config = dict(
    n_layer=9,
    d_model=192,
    n_head=4,
    n_kv_head=4,
    head_dim=32,
    d_mlp=768,
    vocab_size=5717,
    activation='relu',
    norm='layernorm',
    norm_place='pre',
    norm_eps=1e-05,
    positions='learned',
    qk_norm=False,
    attn_scale=0.177,
    bias='all',
    tie_embeddings=True,
    parallel_block=False,
    init='uniform',
    init_std_qkv=0.0342,
    init_std_o=0.0419,
    init_std_up=0.0342,
    init_std_down=0.0,
    optimizer='muon',
    lr=0.00253,
    lr_mult_qkv=0.5,
    lr_mult_down=2.0,
    beta1=0.95,
    lr_head=0.00777,
    warmup_steps=200,
    schedule='wsd',
    decay_fraction=0.641,
    decay_shape='square',
    final_lr_fraction=0.1,
    batch_tokens=16384,
    seq_len=256,
    doc_mask=True,
    train_tokens=114700000,
    steps=7001,
    dataset='wikipedia_en',
)
MLP neurons of a small language model. Each row is named by its layer, matrix (up: input weights; down: output weights) and neuron, and shows model dimensions 48-111. Each number is 200 + 30 x the weight over its row's rms, rounded and kept within 0 to 999.
A block is one neuron, or neurons of one layer that tend to fire together. Before each block is what it responds to, as a language model described it from the Wikipedia text at the highest values.

Responds to: Passive past participles
L4.up76,226,207,206,166,151,178,218,182,226,194,171,201,167,184,164,205,199,181,208,206,204,155,185,194,244,255,247,212,199,234,150,197,182,233,195,208,224,202,168,196,220,236,248,201,179,208,168,198,234,187,150,228,233,144,240,202,179,231,176,209,223,201,216,205
L4.down76,169,233,168,159,237,218,189,199,175,133,221,201,172,159,184,224,195,179,180,194,196,248,217,200,202,185,168,186,134,228,209,201,202,214,112,259,191,169,183,175,190,214,190,208,167,199,176,241,198,194,182,206,216,183,228,200,187,169,170,249,222,184,183,227
L4.up641,177,199,257,150,241,181,178,183,214,220,209,165,181,196,181,173,208,278,163,216,191,178,181,236,239,261,220,175,157,164,220,219,208,237,234,215,192,146,211,222,193,208,206,258,229,196,144,204,139,217,183,167,208,193,198,183,175,141,190,239,214,207,125,208
L4.down641,202,163,222,167,159,158,176,152,168,178,207,196,199,205,216,167,181,195,224,167,238,176,177,190,197,184,199,153,214,229,213,231,161,186,195,202,255,216,194,196,183,212,199,229,221,195,184,212,214,231,193,174,204,174,219,150,269,180,255,180,187,284,211,217
L4.up750,244,204,239,205,155,250,246,195,202,237,130,185,193,224,243,225,152,168,118,172,210,209,213,169,205,182,187,246,241,205,190,155,203,203,250,268,208,209,178,212,256,191,203,180,145,208,219,197,179,211,250,176,240,183,196,170,103,166,165,191,228,250,182,165
L4.down750,182,171,185,223,189,145,148,177,201,198,225,232,186,183,214,184,153,188,198,258,158,202,219,179,233,221,253,247,183,244,209,173,152,179,213,241,144,218,163,240,152,215,229,175,218,227,198,164,242,202,208,258,183,187,239,236,209,172,165,188,206,216,230,177
L4.up767,224,178,185,152,184,207,227,178,184,209,153,174,158,204,178,199,217,163,181,166,159,205,166,248,203,192,194,213,236,181,230,178,221,229,224,215,169,224,218,159,124,186,199,217,200,171,239,182,185,225,153,219,208,166,248,171,248,226,166,236,208,174,142,191
L4.down767,166,190,243,175,183,212,191,182,191,178,204,247,245,221,203,189,186,186,215,205,202,241,243,211,245,183,229,208,202,214,233,231,176,213,166,189,125,166,217,188,257,192,174,206,204,235,234,196,179,210,216,165,228,262,176,174,196,198,235,176,178,144,158,218

Responds to: Time or place after "in"
L3.up210,213,225,176,193,191,156,183,228,211,199,196,236,150,157,196,161,174,189,202,160,223,204,227,201,169,185,204,245,168,233,174,191,214,192,217,241,160,163,218,210,195,153,177,180,199,197,263,199,246,151,185,217,172,173,219,191,192,212,172,162,211,278,239,183
L3.down210,211,165,213,154,143,187,200,204,189,218,221,164,219,196,170,155,209,260,233,193,175,170,173,199,210,185,173,230,175,180,226,207,225,206,227,258,187,236,196,195,180,198,196,203,246,225,207,209,210,193,175,168,186,224,249,136,198,197,201,140,216,142,188,222
L3.up273,163,175,194,206,193,251,166,192,170,187,212,227,150,223,165,212,167,241,182,208,206,163,213,256,134,224,220,235,196,220,160,248,207,162,181,187,246,196,265,241,214,186,187,216,234,180,219,174,187,162,202,229,229,231,241,189,211,201,211,209,202,193,169,170
L3.down273,224,172,144,238,216,168,90,211,184,154,219,249,203,185,187,176,194,211,166,260,239,200,235,176,186,210,193,154,207,181,232,168,169,224,216,248,211,213,150,246,195,231,218,189,200,166,177,221,219,179,191,177,202,187,200,259,194,186,203,207,214,156,184,194
L3.up316,189,242,227,162,201,157,183,193,236,186,180,200,191,265,175,128,222,194,221,204,171,198,174,188,173,200,238,246,190,204,189,166,245,125,270,230,249,144,192,241,239,231,241,181,190,176,200,212,230,196,234,199,204,152,204,203,190,215,148,180,151,179,229,199
L3.down316,213,210,185,222,212,231,184,209,180,227,147,244,196,222,239,223,241,214,167,195,198,208,236,192,185,179,156,167,238,221,202,222,261,246,179,242,189,255,179,195,263,161,185,237,189,222,240,181,190,206,237,194,192,194,190,220,261,159,232,177,188,137,211,170
L3.up553,156,180,241,180,226,225,187,154,183,186,139,175,204,195,227,135,204,172,192,214,185,220,234,208,157,234,186,241,135,151,203,192,209,226,206,244,182,167,208,246,219,217,212,188,253,195,182,219,146,238,204,216,265,186,178,182,190,202,236,139,222,213,183,220
L3.down553,157,245,225,208,166,186,229,210,224,206,223,196,228,265,200,167,167,216,213,188,198,191,242,230,225,202,172,184,240,244,228,183,180,218,209,203,225,222,158,205,219,175,216,177,137,178,202,199,222,219,237,192,194,222,216,126,234,178,195,246,186,167,176,239

Responds to: Complementizer "that" after reporting verbs
L3.up95,208,181,221,215,165,175,156,159,197,197,204,169,260,141,196,227,196,225,201,233,177,184,162,204,173,221,218,219,203,145,175,233,193,187,182,209,287,260,231,189,219,196,170,221,179,236,221,191,215,224,183,247,162,183,189,157,204,199,156,190,148,175,166,193
L3.down95,192,203,251,169,229,192,250,203,186,208,225,192,199,185,206,202,238,207,221,170,169,215,175,209,157,223,194,205,184,195,204,237,114,211,229,184,177,210,175,196,204,194,186,213,186,167,221,180,177,279,205,219,179,160,278,194,195,184,236,227,267,228,140,166
L3.up364,188,162,188,227,190,212,223,195,219,171,210,207,201,183,160,294,145,172,257,259,169,181,261,190,250,208,185,224,170,209,249,137,215,190,198,180,155,184,195,218,235,216,206,191,220,184,218,182,214,233,211,160,247,189,223,226,182,191,257,222,214,204,197,224
L3.down364,213,199,204,224,161,248,153,174,203,195,175,248,253,254,201,188,250,222,208,209,193,200,215,158,152,179,159,190,171,178,175,203,208,200,219,215,180,177,164,251,212,229,166,230,227,182,158,203,185,214,174,205,143,182,228,213,216,188,224,176,204,182,231,165
L3.up615,260,203,154,138,176,194,217,200,204,195,216,210,180,248,196,190,228,225,152,226,191,153,243,245,190,222,243,142,208,173,243,192,218,196,156,237,184,211,191,209,193,239,230,214,163,187,224,184,216,235,245,171,247,172,197,257,178,213,198,204,224,202,269,213
L3.down615,180,183,274,242,191,242,173,236,210,167,132,138,242,197,246,160,241,232,201,219,243,210,193,215,201,196,175,227,197,225,213,166,215,236,195,169,145,228,215,187,166,171,199,182,159,199,191,173,252,202,225,178,213,205,212,228,185,182,236,193,209,189,187,242
L3.up616,206,151,207,227,156,219,212,218,211,141,237,189,202,199,189,184,162,177,273,171,218,152,222,207,191,208,194,173,196,196,217,211,156,218,217,241,201,129,219,178,181,228,234,253,212,190,179,192,184,240,194,214,211,147,210,167,198,192,216,177,208,191,196,190
L3.down616,227,185,270,206,211,190,219,170,206,168,201,210,216,193,263,180,246,257,154,200,174,223,212,156,199,129,219,262,262,156,187,215,194,135,204,170,237,195,172,189,227,185,221,161,179,228,203,212,212,206,214,223,196,213,188,213,198,175,224,234,262,214,181,232

Responds to: Mid-number continuation point
L6.up601,191,171,232,203,216,114,136,260,222,224,202,184,177,213,197,249,167,240,226,241,217,230,200,208,218,194,220,229,180,151,200,187,240,208,248,214,212,200,194,189,233,245,209,220,159,170,205,149,217,219,212,241,270,170,181,194,158,139,196,260,170,192,232,170
L6.down601,238,188,192,222,163,201,223,217,149,233,225,173,209,231,171,146,200,160,151,217,212,209,161,186,195,209,227,243,207,201,192,206,218,205,184,207,227,190,214,183,172,227,199,212,201,190,157,172,215,214,144,170,205,177,193,221,197,181,182,218,187,164,249,217